Part of a small language model's weights.
Training: a variant of Muon for these matrices, 356M tokens, 5286 steps.
MLP neurons of a small language model. Each row is named by its layer, matrix (gate and up: input weights) and neuron, and shows model dimensions 128-255. Each number is 500 + 25 x the weight over its row's rms, rounded and kept within 0 to 999. Numbers have three digits each. A neuron's up and down rows have the sign that makes its largest values positive.
A block is one neuron, or neurons of one layer that tend to fire together. Before each block is what it responds to, as a language model described it from the Wikipedia text at the highest values.

Responds to: Hyphens, slashes or dashes joining two parts of one compound or name, as in state-run, I-95, Gil-galad, TN-VA.
L3.gate185:504520485504487496549506500526471507471510485480476500531509523499525487517504456533491529500509500516520504478524495528498489490452492467471457462467493517494480487549491465504515494481449486480507503514527459480478518488532514499508493515514479472490407469526512514506522512507489479516459548481477526487520486504522486496527528460494530499504485485506468501506486534491498490540510
L3.up185:488507522501463479502513469513468512517480491482462500471512464477517550475483457483512473496474502482526521435525539506495548470472500512511494518516513480481516530510499504529542527498510485492543477472495498540547496512504503488509510468478489436475509502494498508517468515502501516517515531494521475509503510475478518509499484479511527478500498496546462475536487456513535472534505
L3.gate210:487469499499499504526476529479430531533546507508458529490463485502520517508541484501511479539526505507539513529484527495526493493525498488544495458498469492493478424497556488587516520500509529467496519482489510526522519493521482492542511502495506486534500526505498504475487474509491521461528502529494500514519467477510502494453497472468449512489504484490503505512522523525502529489496
L3.up210:508488518454529505495529533506460554513517529506475505537471525499451515510483484569494462537498529487512537487489505458536498532510478504485537507529478492535526471537483487504499569490476488497510458496568517536498495463491538523468491471526513490537424496518444467522498507462466502501508522511509498443536524476503533528493474492538491465493482476476492492526529545499499542478485
L3.gate537:466491517440506523467494480473489503487495485498536495526482516527487542501517476506505449522544475502526514495524499492523492518506524493456478454537474503484485485538507519521543493497496515471535442530551529473544510513541529493515519486482472484531460502485511430520534487529484516479468528538484468534464531495475554521470467469500515516510486513502536491538502454522490468446476
L3.up537:496514511478474485525518486561486517542477559550539484475520508510549484485474492532503507493497471478503502475486484516535471505483482502461495527474518457512523529524541507510519493436504491503534495457496500504485486500508516461528491497504515432495473465520459505471501471554503502501475447537461532496477523539508513524507508522496466479495524476548455523505507491516469516497491
L3.gate648:479460493501445521477513529488513506470503490491509500548524509512495480488521487546501502533475516505490505482483482521496513497521520489482488472511508520441476476540522504520481485491527505505526461492507494481545522489505474504543507503493461480518484523482529534493498548502512476517472521505465455477498545504517544474493456452515407500514494541511460513478510467488499492530448
L3.up648:502481518491470485511490500470495541460558513461500529478490500508477518478554503500489511498499496542480489459471512512505521515488508455494505501444508445502481490510528508510499497502479482519495481453516512503458509515536469530498524470519495524504446510503457514476476517499479451498531467506482527531491457492458552491492506492541491494506467488486469545519541467503489489499519

Responds to: Tokens closing a noun phrase or heading: relative "which" after a noun (courses which, space which), closing "==" of section titles, and word-final periods (Count-y., Philippin-es.).
L5.gate579:512486494540521491500514469523523467457520496481513506475483531494504504495506504510538513494507470510487471485521490492504545475498500486538449510490492539486513532540500476521477491407531484539464484489509477523500468516510523509509505476522469470502496492510499523518486513489496546504494492443484461532479513502525515479506492546493578503528481526492451527480527507477514524485455
L5.up579:479467535461503449515494463470518516492486496490539472498473503538506519521491534510517483472483517487534472523509492543524493503557526501526482438548472501489525536527455458477513514480505533530524495554486462469481552483489519509531488463490458481497464493570519503518506495520503484495493452497478521472493477430485490504541473483505489521485512490484490545488513450493480512504501

Responds to: Fires on the line break right after a Wikipedia article title line (e.g. "= Air Liquide =") and on sentence-final periods fused to a word's last letters (County, Humanities, Drago).
L10.gate7:518511501484474481492502518507462551560493486472502543500511484473516489522489503516505502480519487546526482533531549532502520519494533470502515510536480485498468483481488474517525541514512470416476476525449482465513519476493533499494512525517450445509485517525523460512519529506519506510528447483502564482505422538487532504462444469478519532484449496502533505525509524452508521554487
L10.up7:490495512477488497509552485499521533515549527479467515500486484486521448509496501506524537472509564515515483434496521526550511456506520476491509519510478509488485483508504500552520520510468512516497533519516512479469501475500539490550456485479485488493528501490466519489483560500510528520500486505498505484516475501530430497466519494518523520496489513554501498522503447503498508531507
L10.gate11:524487496487519535512463552462529508494515470530474545509500519464527466489482494538513516474533491537512518506482470514500504451513545502496492486493524503465496536521529447547462551562512496466482495512481519511554446457493528533475464489501456532503526493516510536495474476472532493487517492486481499484501479501504491486498453454509479512471466525509522462504532549561470527517507
L10.up11:536485518530518486472485502516511500475513544488511533487515552496493482481512539543513463524499523515488481523512512441523476501543493456472485445488474470502498540485487533531510507507515508505482500493488485498491506535456481503476487507482495588497499491566528503445478516499504481524502500478495549521508497523486537504488514514469492539512471509443528526495538509520516518508515
L10.gate25:503524479525504488484555489501488483548486506503470498498460501476486449544526459500540483507517504482521468533485492499484497528503528490503505505497480543529485481501497472500512508461494516466506465509507493484528469508531462520458508493493499528491480479516540523514480486500497509441495492525511515505483454478513499508488580472473467502513463450523510478532523495522538482479513
L10.up25:548480531523470501458519507496508556491477497483485537471521438482479485533510495485519496460475473482505468492519530512522511501467485477543480503514508577462485525506509497531481491464524493514526462498487507492555455525502492510492492488559479549482514489510499495500486499492522519508485561499498474540521523512513499507535499497474498519483467485523520462485474505543496512523491
L10.gate164:488499524492499497523461466483501529505547498525508510522521477496476536465476515533503521462478484484512553512512515518515527492522511490489532474474538528485514534510497440540512524497496510499498480529516532495460530553454462493488500508539472509497504537475486500478459496492442482511489475512531497501510507465542512486488548509526493541480458508516508482508543488517489520496515
L10.up164:518496527487529495513457518552506458501533509518504530467518525528481535493515506513534548493530477496515483502510515460513515509525507527464537479520525512512460517511549482487517523495525490452520504483482515519452506504451497532516463501460478462490525513516484519499489458508460455512480488526487465522512511504497508441537482482527495535489471493483498475525525530507435522478495
L10.gate187:498479470470465498512497506459527453463513490498510503478519502502522515460508534490514559506497513456520544513479548487479545476490493493511491519502449496459515495478486505511506503499564484503495472524472501478471545498508472504511521511536475476547484501470478503480494500513549534534481518511495507447490514473495488482495500496492517556487510528450529485517504510510506536526466
L10.up187:538500506463521521470485493495534521523438499498494521437471466477498489494497508515480496533546507492510492524472469486542523490533501529492494495510490480512498489534483486501457506476497507490512543479443504495517461468507480490514492484504505520523542534458514523494499510504498517529506478511504518472513529443512531517465505473508497458518491490534480498450487513533534494471482
L10.gate189:497472505468492444479472498483454448504520483512458477457524503481512489501454502485508500485512501504502529517476498508486511483507488521516480560453533483485500508548507481508434504500497499537491486481484502540475517508562538484510512523478466501515495494498580487475476485531542481509528506441500503457514470499478487470479530516488520516496479509498498513487511472538484533516478
L10.up189:509458508502510446489448553507535550480480510503513547453456485489499494482480465477489527509492542525506527492486518488527497563516488554499492540482500526501540513519449487529530520489516535515490495510508523490487560490521526538498493484505441519514479489539500492517476529501522508471538484470524513497492502471501482497509457539479518520498489524502499511526520540533511506522538
L10.gate306:535480508525471501517476538503477511515496492520499517530516514496532528477495527527503511475449515517459526488444511532502501491450524509520486456447445491473513471493497483511490478487417463479487473478493502532527545479426481490524519488472451502489530500524483461459496486512527430461520499509482518540466475473530517501511478487478496475440513521510473483493501488510503506503511
L10.up306:540501568497446491440508464528508449484495515489478492546465489515513530535485534495451495532520541502509477497534493535533499469460524498519527467476487496500506476524491469510479526479488505474474505505521446486510529516490540468526534466502503529517509481476467520493524467487523456492479479485548489488536532505518493517539504529504530484524523527529512473490482526528496484499520
L10.gate371:521468469490494477470559536512490485531464488516483502505486500465473521486465497550508490457442493504529552465531435515502492560481519499523473527480473495465510494433482505490475501489467504502487509516484484436495494515481506501499499511462500530514517546529488509495507464514524518462510549554490537515547508553474495526487544465486506548508521507464544498521538514476523477529488
L10.up371:472514478491513491461513543530516495514465535505521466522515517477522455468546502516503510465497488542497484474488481455481520474486510466488519492493490460507531473489453498467440530524468463466492534491521513457455518481466530523521519542512465526461490429543497531507514531507494442489544528498517486509559491523498481478505498518488525469526505495500549468479483494511465486560483
L10.gate394:531524532535493473491508537467543487469501486508521481519514513487457482477517538488553496466512481501544518533486485446499516509518536482441501473502491482512516519527511463518469478515470535487484489579496504513505493484499493473505482448471494551496493496491506477459531481479543495500480502473467524508472522471480472497511468456533526526496467534505486489544548547542516517512499
L10.up394:469489512518489481537512464526518496466454497499505501453465465545538513494492486489516507452519485471547490484497539485460497472510531491460510480533558513571531525490529478488522484510467515488532486525501506500493465536466519497492494451481548535479513511493483479474501510506519523475492498494481498487518510472496547493470482497497452524522481502496503494493489552512505497516490
L10.gate414:532487487509480447501497522497531569490496448500499496454495504532510523507488492470477491444496513497523513485489487499481518538489534501536525454501514512466528513504464552492492507509509539480457496544507500497476472474463488484523503513494508511541441516501506506444467530476506497503533524495498504481488515479485527466454530475479469507500452483494515494512534504487482469495487
L10.up414:495506554483508483497473499502523501500491470505476591467465502507559498494519463480518535464476484500469553505472441481446490467483511501486471490488499473504507518521447485491448511438462529480462538528462452481464475505494478486496503465503509484493496517533469483502513527508542524462467534503496494527515494485523533476493461454490459496509492499497532539505514514540480478476521
L10.gate443:503476487487481497499497505491486529517533483526492470563548530509502486456484507527510498498505531464531504540509505522541526521544485483528503467504506498492488478529461506489535515472468511497465472547520490500502488479520511490417537479479502513510462478511467487464475507508526478490500488498484487484478457484475504529489498494482566500482482534487474491474511506483522525484515
L10.up443:514509491507493508507479540511468478510503507540487455479510516535505501519465488493495525481497523490475489498485511521512521488495457446506524473477443480478489503518457511447497484451495509510468506471494514478451559484512518506471518502454503521517486491464537511480466501529532521518502500509477511487489483525475495497508512466503496463468520537482479515503502538552512437542528
L10.gate480:508505514499523512424497524469510508508514480528518499521494502493513501485481466556567508505502474518524506515543514489455518497453510496509478517447480531479536495476505514495539482502500561440477482487486506499518516489525502477489513502519520469504465468487477508496511478496471530475475484481506485480503457487497516481522534513448470470506494460481491534508479501525459491523525
L10.up480:483522503488507533462493503492514498501476470509489523517491477524511487510489523510493501532517484531530501503482473500581527480509471511522479479449463469490549502481486488500521464498482518519540496483506502465463562461513515493516492486499537520487493484527510474517562475550495484493517477542503532459558538514484532510492485465472500508521476516546460452498507455517499461528538
L10.gate503:497475506492480491490455508530537504520504467522492479502508461484521528464468529524497493478473501528493507498485477505523494525510501459541501489506459460515501495500467521494495466471502508474474503526448498507494484476508569480472509514524484502508504523501482505459461496497491515536516517480473489474488490516525460537540513468490488463464484516472494477513487472497558499506534
L10.up503:485464534486448513481498505518549460519510456480529511484501458492481490488458543539522557458485491528508503508499494473503522506489484473522477523515492511505496496506444499471520508468501522494503462511502532495466474470516510470485512497524444496486483497521496507505500504517485523524473500514474464490492540497501442457554430504514499501464522509530474473522513480450502512523474
L10.gate615:503510501482496495462516513540507520545490495511492462511515500510487549482452499498499514503511521514490510511526470501498519473478493510460464534536460512482502502495497452500489494472517513547499515473514545521487505481487493510529459495491488503522480511475454525498521514470550491508456510485480489533506517551501518491521460485486478508515500536446474479474552504549458459513464
L10.up615:467518507448472483511506497541505484512519505488522539537455504480509482520508508488476540530490461487510498514459440460470490481489464525549510527495485518471527491567481514507505478497545538493500530490480522482508491486492448495453480475519495491510488547482478522500477485517518513519544514491456515518494483497498509495530553443450475534480503517485521522561525519544491574557445
L10.gate631:518512495534483497489508459454494484512516518465476465531493552494477501499530496542519496485483509481508491506449491477517483505495552498480536508512499516482472511533497504467505485473490475500473508498522481492484495476484523514525539499554479501532501547509504488457485492493495459467506471508484505458513511451514516539485480509485528463478529476499516494539484551485515521441436
L10.up631:493542520529557545466480510496518507471538482529476483532520495512508474463520504496517488471551487540540523476490498484493517512512498482473518509522490453480511536498489503515454486486495481482491540501491538507469486498544528473519473477498488491493483553529494501545518496523530466510519465499478554493532471490553471531505481505542535499531538493475487452524521472486505482493523
L10.gate685:503486522518502506501482502449447477496521516512516492507505487457504489469542527564485497502495484550514470505467535458503484521500530438444522465521538456470494487496496467505495528514470485498474488531487500521498496460503495508479532447506538514507541505499492493457511429489474487511516502542463467541492517493509492508479484488542504553534475499514485505491558539502518505504462
L10.up685:540492505546425496489456485476508521573505509487563497495525502490526472478480501577539461462486486467509541526507459499519510481510529495468551502441475513480506485498488468474495510524499531481501465512513476493447526454534535476500487440477505536522510511519503490485469457503474489504505501545447528496503480501527521491480507493536489522476504499470472443560522503502464458478512

Responds to: Hyphens, slashes and dashes joining parts of compound terms, as in fifth-place, Rutland-area, PAVN/VC, plus some mid-name pieces and "of" in titles.
L5.gate191:480536505480455505497512512497456473514480502503506486540485531490472491543488451544560518512536478501512520503483542501496508529451504535486475494513511508506499516501431512524515496466483495512544491545472484474527472488529515475517535503504489527494465499466525495489500507501538506485526487490526520496493501498497530550519485487464504459521531513505468505530487475513509485472454
L5.up191:443512500530509507492503546501489498446482519520465498476485493520545502516536455503494488527507469460524471468480497461500465463498488508515502519495473541440488505491488480521516490489516496536500528524481481466531495494515505465534520530500486496488484489502492502468519526502519500529486474506528510493482493479501535478536466485443487491505508509435471540498496472531552535496508

Responds to: Periods right after a single capital or short fragment in initials and abbreviations (K. sp., Pos., T. J., B.P.T.), and word-pieces continuing such fragments (Sp-irits, Il-lyrian).
L3.gate146:510491535554460484494489512457533497492529495521503488501513523537489481501513498493507518446523475537516464517486506477526476527516522481488475494503514466516519512494515489520496516495497511501456486481455518491512449456517525521493481455499540501496478450488479567466487464464558482507541480519501538524509511470470513476500506488482496508505470523511491486558476511459485503530520
L3.up146:456535461475474472525519509516515532486472513483482539500516521508512528519528510455478526483491519488507549503475495526504473473453571489499471487497530531511508487475505476468491490477477497481488485474540491502518488501495478527494477489463444512555553519506529453525512579506477487501502530506495531539490530522489514508522486466533519523496492540498501563483475498520502475481481
L3.gate225:482525493493479529481496494505497486481468496518521522514545520474480486470480510520530491493510528483535486481512499481519449507542512482514509469513509510501473530532504475511480529540444505473522475510500473516480513479533543496496532499426544482523490501546484518488489467513483480524486477530490472542502508502528535509457477460518442527507491511495525513477522526575485489497464
L3.up225:505521515481480505495509531495539477541527493495525531487510499494507496497486548476518498457464467504511477477503490529507500528514495504525529531518551519504479478489492495520504492526497541482509459499514536489536497482486515511499535454513493463517476469539534506527509511521497490498510493492485516490481496520497529533494463493506479553490477490501518527513510536481457547477491
L3.gate279:503502483501463461497492499484477515469515500507516489483479481492495476528508466532493517507491501527523566479529487512502478483489494510515491487538548523512462522529527515509508489492488503500503515474495509509470524503523513496521483462492452458493511498480535518486471528459499500529528535504502472497509516513490488560509494455414480530485488542476500528505508485423508487499485
L3.up279:535509484530511505514457500464502487514471521512526532502503488513510507561582509573471503464477488479460505458511493521459534541549499476489465498494516528502516500549509545494479464439488528499528519489504493480510468509492525492492475459500476478521498525470519529507488491474507460528482500497487484501502481521516473519473505480471493504521513509501509487466514477493496494452486
L3.gate699:521542484524514475490498515472518491513477470471488458494537512474530480458504509503514474537503515509489501475480498531503474527502517519524500522429493494500480499489472476492539507516482504449454534473499503513526470483502475505539519512473493506476488529493542504501476478477484474495549505482480536517489459510527511496501503508481462532507459528508459519576495520505525460499504
L3.up699:474513516485487474467495512500474490491455509497489538533526505538498496481507491487513499524498530523539516491460457490510549523505481480500490481528482501495511517505483483495453485486479516513479546480513508460460500519509528505501500433506469492482508524493496553499495521489482442502507519492432478531484459478477538475522460501448510504433564504543505494534488482511515515481523

Responds to: Hyphens joining two parts of a compound, mostly double-barrelled names (Hans-Jürgen, Tara Davis-Woodhall, Johnson City-Kingsport), also two-player, self-assessment; sometimes mid-word pieces in foreign names.
L10.gate56:489466478507499515503479532507438437515507500473516451499496458506434531565535497554481465530520497500518491510450501513515532467473526531491516474536504511487509438485517474524492539534517500487500526474522490471534507525488520493526529488541506546494477522514512528476476517491486527498525491534513492502529507470442486542509477533495522513475533514493544478450500500524495490516504
L10.up56:520509520481430524484505470495489511483484484475551455477488499494520486489508483528528492476461493481547475470501471491488478552487554527515540459539490532490459526551479501521480525482487498524531494475476471487506461448490525538501561490478537532528459508492462520545517505531493518469535489550487468512491464533508531483501502483498502492498499516503490477475498461453480520477495
L10.gate78:511535532469519517454527508506430491453526490471515477490526534517561534510510492534520471477501479493507474481527462501517472541448485508490504465462497503493474456537486489538500536530490512499513440491503518481463537523502497499459460507544522478469506528488494491488511496486498494535469487529452498440519452496502527493518467505505551522551503512520481458538438471501534515516520
L10.up78:536490530500505489483522525509462521498504551513491512503470524492493540534528487548470506488505511486515513472509570513540517505528475469508525441459487501501500494515477495549463489497479445458492487517487473491487550513520517488509494496482470459480469481501521499469496511509485490468503522457486483554506469536497468527516476509503519459476478496457480477524466494513479511505534
L10.gate80:545504582447461527517512506499519503509477487485495481487473496522441479502509511487528492503489528515539521557462507490503476523542504505490502521527466530491486507475500532508526485511494534534520479498497537527479490509507495477526510501488467487531506477529524518468522518529518526502493533475512550509491475465467483540464477467485479505519533523446538536495511509483524499447505
L10.up80:490485512458477501468469511519476527510514457494489487539519480471498501532518464462496498500507497492490482518486483484509481520499487514495541522495446520430522502471524524505517479471503543511486475457464533488530492529463548549518472456485458497516518477477466491493536474502513558548470524500525500468467519518506529492491486493465508535504464500506516483494488513485449462507514
L10.gate154:472515488482445484493511477501460505499513490463505539487490501492498512522503476511475458464483495535492501494517527511537503515482522460499534517507509513494492486447491503552484492506467471532513510517569487481545530484481511472505488487494487529545473530437484541452490529533487517500513522506506516468498514492516493504465540480496478490471545492544491457501497499535523529497554
L10.up154:519486521479467495473521471467484483504454501479504466524527510557462535501507541500504498504531465491486517479514479521509502536529524510466495471443495494476505491528514485497525493519476510503503463461479495509522515505487504547465493459475523521448486464508565494477497506561463466489496539535517490495490505503504535531468523485532500483454537491525487513510492519533548520517483
L10.gate259:580500528491461487540463503494467504506530518489507529516508516491445506514490509528505488504489530538502514489420514483521526484504527536458508475547490505472487513457529525525528492457449519471506495483516506486488494484492516499458532530505474488494526495503518525485473511491518481482492509523505539449516482516508495540485510519493485515485479474506514527469453531534494499544514
L10.up259:556522454499506507542518513501467503493506513456491465516491503486466491489492535481513506487487506483479512494484518521461490494504498504508512479492477484551522544487537502475521437526524534506501502493501512526516466477497515515517531502476482485514489514459552456506513517536481528530514489508497498519506487463511474491496520512512463479476492562526523502462494464478507536510546
L10.gate275:488501517472490488461474516503548497514493524487460480489500525507523483520472522519518534437479488513512511532488518478529475508484466499462533465481518511489506482560494479539472504519424531510476498464512487464478528520496488504522511552534517512494507466488477440494515460514515504492509502501555495517467488444533503483508488482547490501487488503508502494520499501482526509476501
L10.up275:509514523457520535485496502490506466507473526492507533494498505493527475463478509479507490455541508493505497504511506497499477502527486505517508467510572497523506522476504532484473502513506568528529510526490507545551535456499510542510484525531506492544463491533525509505458487515510495513495531519521503511488513505459505521505495508508519527535500491530489474521489486440503509508451
L10.gate311:524482519478483519503536508543473525504537485508504505501483471455473508490511441487499511501495514529472497490483523501512455524497478540427524487528531500457523479489530482497483523515467534513500513491538504501460499524510529454487522524508463530455513490497506540488490511517504523526470433517506502477496482517494481504520481568504473463504463518513500499513512492513512479484518
L10.up311:549510453517499491538489474511483468490543539468537496462502506540491497487494516469498506482476511519539514505500480489522470530493481532517511470460547512528484490502478507486501505508434549488509517504521465476518513506488504498494485527533488523508476531462495436530479534481494483536492466451493498519474514510493451487492473454479479480534549519483468485471483450529501504504540
L10.gate439:464481504482514465518545525540498490511504498465499454535512506536480532495524493486485498453474448500478552500533472440556499521510513500508531524509501520493502460505519503540493513539488447504501504463496473499493493522468493526517520518490494498489483544457508480485512458510490485505493467564482486525515479462503506497523500460492489520514508487515482475510523462527500450492499
L10.up439:524483509510478528486560497498521527477544526515506494480489516504509490479459487485418523497480476479474501486530497492483521503475508508487466503518518504530513516452491524520452484492521495489467477533486445494454537473502543519497497510510512498490475527488487463488504480510474536512447504527514510482491518491486547512487503464465514491487528514464461504473494464501504529502514
L10.gate442:531530532470474557471534500503510472496497490506508494503519498473471476487504478524522514493540530518484557498531482528533472495469544479460512528497530516504516494484494478542486516502407516492527480497467493460452542511467481510496497511536536512467477502473504509474540481451507501492504506514486493514509519550465509497485519490449479492520529539494506511493516473501522486525481
L10.up442:525444485495500511509501477501422532464528464480511502491516504494477497477502537506515537499445510487539495534527511551453502520486522485466476515496456547452479457527506534462495523464492547470498496516483502481510490507511502559454513520453501488475506499500495451512515489485491484506460466560472522516511509465502495527475492487543495470490488501513498539516528489480496477474539
L10.gate477:483492518477504507477474475517519491491511470493478490476497530449479496507504421548480488493552491516453521489488454444517496471469512507483527502498500507452514488491482463500510498522536454483481541476498433487528493481474471497501462512479527472454488561508537478514471504483501487485517547495535503536494498501531471530484509498494511487498480555471530444469490533580461515484478
L10.up477:492488514518516516522556508535506499547522480517442485491482563501511517479542505496528475507467506516539475490527513468518507530483496525411534463484484476524408489503481528506499525496471512553494521497436520515520482496490473521482535497461503496509480481482498467472474509495488534500507430486491513509512502544518535473484491535528510503500530482506494535511517471508491500508490
L10.gate506:506538533469501511528466515507497519528458520450504502454480522516553572441489476522480558558501470519537507505466474474475517481501549469497502497459527472485499521470496514509513514531487528473533518501520522474498502495476489485470545542540500463485482489488519488535532467459528525471504488470443524469519500515530541496491517515532500528512509521540493470509513481489482474540472
L10.up506:504510512493486514521528520486514559515450513486486490469514484504492494546529525522496519479531505509500491511467515498484533510503491464507485512470558530499495511505480496525487496491559514487473515515523506452506456498521505495507522519493529475484503520524509443546499526490485495471491526462490502482497516545502530518484463570486493494445486518493496471508471509500498475523547
L10.gate521:467458526465459512479536462503471511492461509526514484472456490505515536511475517541527515492553530530499509519505485499473485483513479559534512542506486471442541501493533509529518500499478534482515499513530495477471504536480463470491496526496475482516496515463489489528508505488489527472492452512505506485473486512511529532564494519528482491475471498525503502506479492470534496456507
L10.up521:511533511465477500510517505495491514543524490514492469554489532532526543474489520527510522540491462515486480516497504445468494498451505484472518489479479514518482503524502481522496550488474487504486499518485504505464520489483490503510496514474555471524462546508493470539487477467506489506529483519472526477496503478484496523549505521533493471508486534484501543470487508497493528437514
L10.gate524:440529514503511496447473514540501496509495488462494492478476522537498482511478528508481480506520440534500505496495509502486504496481529520490508478464490490511532510477522476493449529563500506440541506501510491520514480492509501512522515516496490517484506488486509506532448516538484503496490468482553501526503503461503480517475522507510454531478520508544485468458466477524501536495500
L10.up524:472515516487499468475502474480568481495496512480478532495440506556514510514503502502516509464560493512471485479476494502529518541501531512460522523500479538476559496501519502497478510536489508530504499511512507538507442517515454506497556504512510480492465494483500507521508496463474539556529479517526456546514552483502470526485474479480485494536538501460511499509498475509453486480558
L10.gate557:486527492474491526505510504454544524489534511505529488502473480513500476509525469543510500535455480443535529490491500511535503485467517527513504494531496504481530518493481516537499536508517499478496489519481528499535488478501530490511495525488503499509458496497479482525505503525517481477443494529464545488486481475525519480457510520505451516492468486499498476514512477538532544517505
L10.up557:537515445484498473485495471505497482511523514519537493463453483516468531469540523497501518503471500511505536521501544497517424559454511489537512485513520501524497496473530524484503521471470547472511497508541468522536485503488538535507553535513508479505490472533509498531505489518499510494491525512511451458529496502494494523493457507456527545490482486479494504489527494500540493472498
L10.gate592:509511495507550522458528466468479527517494507467489465480469484525496490520492539493509522487497510512499517486484487479493490509501536534464523522508520530496507526509487495522522482488517512476508502502505488537490478488512503521506502460455521496514484508480529531530519521510514540500555446534523528532506503504493457485473463427486518475476471501438497480488541512497523533519496
L10.up592:551497456500498515466538546538506480500474525475516455505492503474472480458540515518538499502449504502552537490502458560480477484502472505506513477468485492499512493506464465491511484521530462518446492478552501497504482486531517500495475497486493490494496503481497467554487516485504490506513572465490530496523542524542497507574494524517502488475485523497474498493464513479502530510500
L10.gate660:542486545520528519479504545495514539506494502559500521488480523487479511473516523499560497450539491521542501508509521523536483476501529520510484490544508493486481507517500477503499473521511482479457489508478482496475484468495493507489459491517500476524501534460455520486452496493544534449527468508509538500457515505522539487501485465476528504519471514500527482492490501486487503520479
L10.up660:497513539526466500487482500500546534499507486542481512462501485508457492480524461516532507504548526544534544503489514510518507524466489490541504527529485534530473511527510526491512503485483472432506487493488483511535514499465529456509462510469504522489496513457478463515493462497509531455513460515482499558497531483503490433500494486459482475530502537552491485509514491509514460539504